Weights of a small transformer language model.
Size: width 768, 6 heads of 128, MLP 3840 tanh GELU, vocabulary 13170, 85.3M parameters.
Architecture: LayerNorm before each block, learned positions, biases, tied embeddings.
Training: a variant of Muon for these matrices, 676M tokens.
MLP neurons of a small language model. Each row is named by its layer, matrix (up: input weights) and neuron, and shows model dimensions 192-383. Each number is 128 + 32 x the weight over its row's rms, rounded and kept within 0 to 255. Numbers have three digits each.
Before each neuron's rows, "fires on" lists the tokens most often at its 100 highest values on Wikipedia text that the model never trained on.

fires on: "-", "c", " her"
L4.up548:129173123148171084071105069133117120159074126128149205134132139140085113093133113135098089149128128136119130119123134121168116095099129092141144116139129090123128077154128110135202112191131103164152125177161141109094083127059161119092136164141150130121111168120168163143089164127106129114071120125122153160102155168155087131134146179160081125091146209153113075116139106046163112125126128190144113079128166068150148120111148119217150125116148101112116094140156016159103157123128147173098189127144178093119116130079063165143165119096140102074094106105162097107101121125146110117

fires on: "\n", " which", " |"
L4.up1213:111113125126136131170154140120103112176121126127062151081149078124121143130103126123155159112134120174112163126091091149098140135124058139099200133165110169069121099153042157157135094174120147117125107097148152193116200061199133141108180126099108194124079161135157163203138124186091122135129170149163140157114135160114138171115117087144062113103085098128101124159081122068138099111116117150129180152142122147177119126067108126155182096131144175116154111083136147153146094119131123158101105112111167131104141107085102158121135122142148124124124082135198113154169118167167103110

fires on: " and", ",", " but"
L4.up2936:150110127134090162076136171105143130104096157050143083090166150141122166098175118090072151173091102155082150115102103155126113148119190162147138103159127131104035120107149160174168155108171162126113123073125170131108171103104126095113153143122097132104142087100114155114196168069028110097147140108116116133120094171162137135080148210136091118131134136127096109162126104105171148104122126109166163121130151119155105127046143144189130086095082061146104121123101094151106082104127109138159110127116166138106149088163121079156121129136136164125083091140157182141125165119133127109

fires on: " of", " and", " or", "ut"
L4.up1108:140146140108119143133140094135063165083086122177128136137170143126143149203135117139171098127173066129176136129206134134118142082079113124171088137065188091103173104095107145147107120132090132127125176120091122108153138129084117112130120132163147137103124184122117108141112131105082151089122099110192102165132100107125087167152114149142147176058184174104059109114131192133184102118129116210142102136147164103084126088137105115117071127097147094089106131110137141167148126106129092126184129124122119109102164104163158115119193063137149069168096162134059164086162096098171063069

fires on: ",", " of", " de", "-", "p"
L4.up2833:083210087127140100143136185131017054126136123161140182180145141192140113053131131122141100151100089098163073116103050093122128138160132130134100168140119241080121107085117177117185115071118169168164109109194174105166129082124195132082194167124160150194113148124132119177124083124111127119078097113163111075141098068167110114128160123084153108086151087116153152154119112089102130144125104114111125140170130084190226163123111125173135154151153190160083109088135129126158129100144120163135127100174131093169053165096121152124155104176118149176157094132134116145156084068139178111

fires on: " to", "–", " of", "ar", "-", " and"
L4.up3691:124125105130130122131038167103114175088156159179171143125178102167120134138143140154132108062114132163117099087139133133122110162097136160154054148091183100092089169110098116133073107125108106161169182124117147127134191144125143082117108137118147131198185075140095147078119087138112146086159109188113082156125128124152160162162168121142080095118127145120154163146150140126166135156182168133167116067201082142083078082121088080135099104140134130105106134194144082105135145173172149128151145123128209110170138097159078190141128114101198171115146125117118121087165120172151133134

fires on: "-", "–", "st", " of", " to"
L4.up3101:192078106156127111124099186058108126142146106147108118112126130135144150159122159142115111132166158138103117198121111123100073122120154163090168158085125167109090164149144116130111126135090104147128108066136107120088206137081075118119094214094127109145201111101102138138165100167095063145131114119210157164156090184158100177187131119116125095161089175083167158064095144131201077151146079134140130128158111197096100114105141120126109136124140100167127146177215073162064121151180123125110150088122104163096074108160113124094084149145152121101119155153116160184179126120140144127

fires on: ".", "ing", " if", " since", " when", "-"
L4.up581:134149091130184172130156161100117182151153144148161067068076135086139140116167161056185094173126109128125232053165125149141137077134106098164088081197159132118121114184121161126135196095133121149121118128131104139162087157124130100134123158184131117145146040126169102108114103140095117112143126167129164147205148175086142157097165064077184111156177117138078119109143147103139119174128112142083145126125183068167103098112091104157106162120169152157135130130180098122134150112065140141124152059102090068144169137086142152108155136113071183092113208152080152197132146064149079119

fires on: " |", "–", " ", "\n", " 1"
L4.up667:116127143104108200200107100186152083158145131111086132173123135097162107164118076106136086166138123176120152118160116118107140144142176125086106101132136122091110054142151131153126115107133142147098106077162154148163114112102131135081140081164101095164098205131132111163130065128136085046126134088098141116167096049087176195140167147068089130067161078185069169142117132112123102130128176110083140097042060109144121116108140158129110169087125092085172092137059193147104132091102112218102109156177188182156109116106141133076121112109128181131113106137159184210123127140091088132

fires on: ".", "-", ")", ".)", " ==", "—"
L4.up1053:087158183124104122154087129187192163138134155119147087115068085121113132133121126091127108151220142157147158172168114093127100139099127072056130087095131106093174147203152150146157129127111146156123070175113083134163125171117192186135115121136150123085065138077154102154100089154105122083106112133108140122182118101129158129171155131081158103074155100109098133063136134187134096103099150066085108188127197108089159135144143119162066152144144113142134126136167136080134128106131182110102112172215133142143162161143090078112158134131149175180164122206131168146151153117084064156

fires on: " of", ",", " to", "),", "-"
L4.up1017:110082159144109127146110138101090151120145167134125127136089087129150113100133084086151114166171163163111093180149048106108131157111099132048171121157164055198115094178096116171134090134108127154126093134101175141080157147134167132091125161135149103169132094090154123151204154153052123104136077124126173155220152115135091124076160115139150063138160191108174139158130207125142123169115131154145112161180147140155173115097136164152082162110115092124151123151154149108054150149112115132139105149102102102129116071148138146131066138137124163129118110097124164146157127068140112087

fires on: " of", "-", " |", "m"
L4.up3613:106149113078113108113127092142104095153142114139149124114125101163113155152143177170102167164127169120149135044092094087132155043161171188074144121133078138124152083071128139127144118117067188118113145126172144182204112085069107109162209081173130135134109129151123161078146110139154118104084074129093150119130132155097090161172137111154165106050181113102077161094074152148108166120182156100152117195078149121140125126149088171194164142138108086153147084119131124121156108144071148110095108166131092134151090103104112135128153162182135137162158128120105118199106102125124106114

fires on: " |", ")", "th"
L4.up2622:152179105121095139153089110124131091119122224071082163151134117124131141157092065081128126175190145154123117109157083093091122098126105143082075098125123077063131111101114111143148114151118108178090186130168192154118102100137143173184138132194181166093142152137165148104130141114139103165129117091171159087117112142087131083132099130105097142099170164185135149107120121137069080053092069095129139112124091097131145091117144075091154152093125131141126152110112205143135145124122145157115115147082133099184123073106105128167117073201111131111138152175100108099080135121132126156

fires on: ",", " |"
L4.up1066:126087121165139143154131074096076147117116154099125119161167170103074109149130109104086026072088135134116111136110143106065119150081180086137141071093141087075072154128105187179127119137116163127092121120100137111184116102082141127082182105190138171144163169098144148138082074134191120129068126157159190084163134104098124121152119092161121186113177097142130136145120125142129109125087116147145219147094107172159157088125070120111105107153166069149127080112086155181112072142070157139134106121064133138137133117072108091174095104206147114203154072170144158121153087137098139065

fires on: "-", " J", " over", "–", " for"
L4.up1139:139118113062138063107092085147132159118036124103126214163143133141136103137127101112137104128136110145084131115147163131145049091160109078086140185077120115112131097184100141146161101155116145073100150165077163107100107080130108117124122081113127086103129128100117170138136132162140122132185121140175088122209157092151126096145111096162126147076125086126139138146217109121173157112105119100049138139127140091107093090103119101140106110135145111143117143124116089186180106118113117083135121142103146066135162185192152117120141163202125115144137065077134167095127070078056179155

fires on: " which", "ing", "ul", "ring", "way"
L4.up756:082098107185115150109148112074109139192101132094147100141136162096148098087141106101136166151132161139133121099135123147150126166124123122105178136158141145129146160168100134108128152104104165199093109069172125100112117058164146114103094111087116117040121134146130172215118132102074156190075198113106120109166115197071117100140162136201122119127166095142135116120116188081067145082130149099125141137116141133147121151105156111052127121127145115125172128165202162196141176109088096131177141091118066082112146181133177210158065179151140110146199135148121166115168148157109083145

fires on: " and", "==", ",", "-", "k"
L4.up2014:155126146157150136115182128126160121203123167133148143152103151147111153072141108169104135150076178037094136058097106086196167069122114109179135122158101185112112104072102148088123041150139160086127143150136138101122096111145212131159204134118142134127134102156139149153126106158152121064072131147176186147178100163175132168094100183147133071126132139128076099153104104138176091124089177104134143081153201151156116121140090134135093165131124155148108129110134121138082128097122127184104126136184131140017110100139100179111156164152098097115086131129093137114129131072099117147

fires on: " and", " or", " to", ",", " as", "'"
L4.up536:158132117042181117093135121094150131122112191128143096104091084149106175113148102153140122162129140114160109111154178110161118127102131097125114142118175115085181090112142114075072107133140179098142118114162178141141118078143146136113146121146121109126114142112136148162188162099069105118140123134072189116057124178148065078116092172049100141180118119093129107136132146132121163135179098106151145120090107129075105166150171167145137097119132144155130109144133108128071163136148064092167115173107169126079127143199163135165135145128077066116079122159100182135144110158119087114

fires on: "-", "r", " to", "id", "a"
L4.up578:111120169147122130152128149115113164162128163162171130085124104129148122144117039165151132128155097111077140055130126092160104074181162117094166144115112108111130087136139147170208181118059087169137207103151123142210128080142164119123132110053148115110123081058103122087161156168128117137129133104119151124109154114139168166090130169141149111081121170143115103146130028091114116124150060160117142154102122135112120132140179141101136110090150151094103075113108047126118154110135120142089145158145122094115121171213159191140076158133163136080089126131147096141127146110177106120

fires on: " |", "\n", " to", ".", ",", "–"
L4.up3792:118113097105098142094176129136134149162167115109112145219176153177143096130151083077135080123094124149092099044069119142107090130121103196067120124179106163082107119138130102111118173133174121115096179155209144118178074131136116147119133162147127123111143117160168155124088144126119202088163126169110132110131118130031118146092136150155102150092153108120153128083097080103131119110178093104117130113088150094149133144162127114099108136141153109061164144129107182129148121163136131128088135129119142181127124182050207089133085137157105152147140122158030069105087125167144111084

fires on: "-", ".", "h", " |", " =", " 1"
L4.up1979:114080112148166167186114142121111129141134098181161151118152218146146123131159116096129140128165101161099124122092069098163101112125165066138134121142168147124126137158176100078114108147135135091146160134115134117139062160122087124122076139111158105079113130120088070122114174162154118151084110139109086130113105109143170165164118115092132123130178128125122064090170123047126105133093102111149106111054124079132094128181094163176059069143126129122100123139169099135144129131110157190154171109060166038114105138099097169102104144099162157177131137127106117059112103141084167186

fires on: " and", " or", " m", " /", " in", " lb"
L4.up2396:159119114145142213168148083159082147116206129153093174124112195094170102138163090106206154112117093113163098104192080137130103093149158121075112146122138125152155150097085100144129138043073067108121100151123159175110122116123095137125155183112176140108086150100110138072169125131117149092113155121122049147160117159137104091162133142110083141142129190121123164127142119118182124077161034154169098098169103118168103126128109089079128139068109191131181075096140134134087159113067078102147108125125118155106094118149091064121087132103182100121136153108114154132171136177207129121

fires on: "-", " and", "–", " &"
L4.up524:148154125096146068089126167062150184088089088127126111094124166084170138189153132149145160164122061137170110137141117126052105124147113076157110133128188102116069113180159086111149127098180133162148104113104117116142178119142151131111207090120180086092144133095110179204096104085135161148121158132118116162134121094131084119158144107174129090111091098072096103157154116142153124146103122154095100162157101192115193085161171116187131071166131081124110052120198134169084166102103138107136076129135151114103140179119129063088078129185096151124104069101100091088118079126102159086

fires on: " of", "–", " to", "-", " rel", "f"
L4.up2183:173135150179189118105100141077118180123099193155107103122097124156106162195136155190150064087139139127145156153135109098119097140171103158124175093103187123133173181165076154155180128128093062149120091105128169122101154085139044084083106195109142123153137094082130106140149139148091149125176120109141078135127189064112075132128131101128103202135128145150133113100145173099131066109113136141108124150151053163130119123113107105120049134155093127154070142098149125123179086120158094192108162165141120133105164145141132151131084085162098176129164104149073146105092145114093050121

fires on: "-", " and", " the", "–"
L4.up1457:200103056164140098094103145150152153145123101164079077126136151145179167142121182092189102116176166168149069164073130106123077136092107115121100111108127122142074149104127109145122115087106170136154122154100094057120129125090114128140155118075171155183113044121114123152130091124152110056161122128098131082120095096168117180139091168180139114105090147109158140122168082126169146046183170113171142134107140127169126072129125097210136135177147093123170090124165076125064178139146134060197095115138128146087152091155131111078135177109114134139116166146124138146159105152083108150

fires on: " began", "al", " started", "ing", " up", " starts"
L4.up2313:164094177124108076085141079133146127064159109134156097171090137115144099107172132186158118207090145138124153143087118120127102141139078111149076146133130206101100131105136118101109186138142104065129178169148141118126165135081174144126096120100103112154119112148065129113135143119113102130136160173119080130105166095107123180125085164151108169116133125115098107178105139153136111126176113128115136136139138078085105112124119089112098144111102077148215088113153087170106133115111164120157126082126125081144117148108145181104027080046137111092182100101175083129146124113107132130

fires on: " which", "ic", "M"
L4.up2395:132132114152147121111146084103129091133155172115079130145176134152173106102137074154131191134136109125150135109055109198122111167137085132171071177135135112108156147136131094171118156152106098176138128131191154088127096056150119044099133238174150148105128088128137124159109211156128098163113148096173171135201097197145171089105134121132134077117095137131101137104095109109161202118100117186127149127187047167154126152124058200150077212196103129139134086169118184152124239089181100170077091102049131147151094048124119180140108095164160058125153133209131107130135130158077085112

fires on: "-", " in", "v", "R", " and"
L4.up424:133074034188145080173154163106160106132123071124132125086087134090155173143122203098165117178108101148112144164147095118075136130112101149085066117153078123116134106102126090091156122125137144147127129132098104090098151057155117086135162157189132081129142183127141168121108135073158134096138131141091160103102100108125106099164118152144109154085149126095120064095091126150141063107172140117119160129121111134112119095096139113173097130126125165116136054154199061122086136138142098102172077085070137086104144169133152086135155205113115113085094107088060147147119082144092135117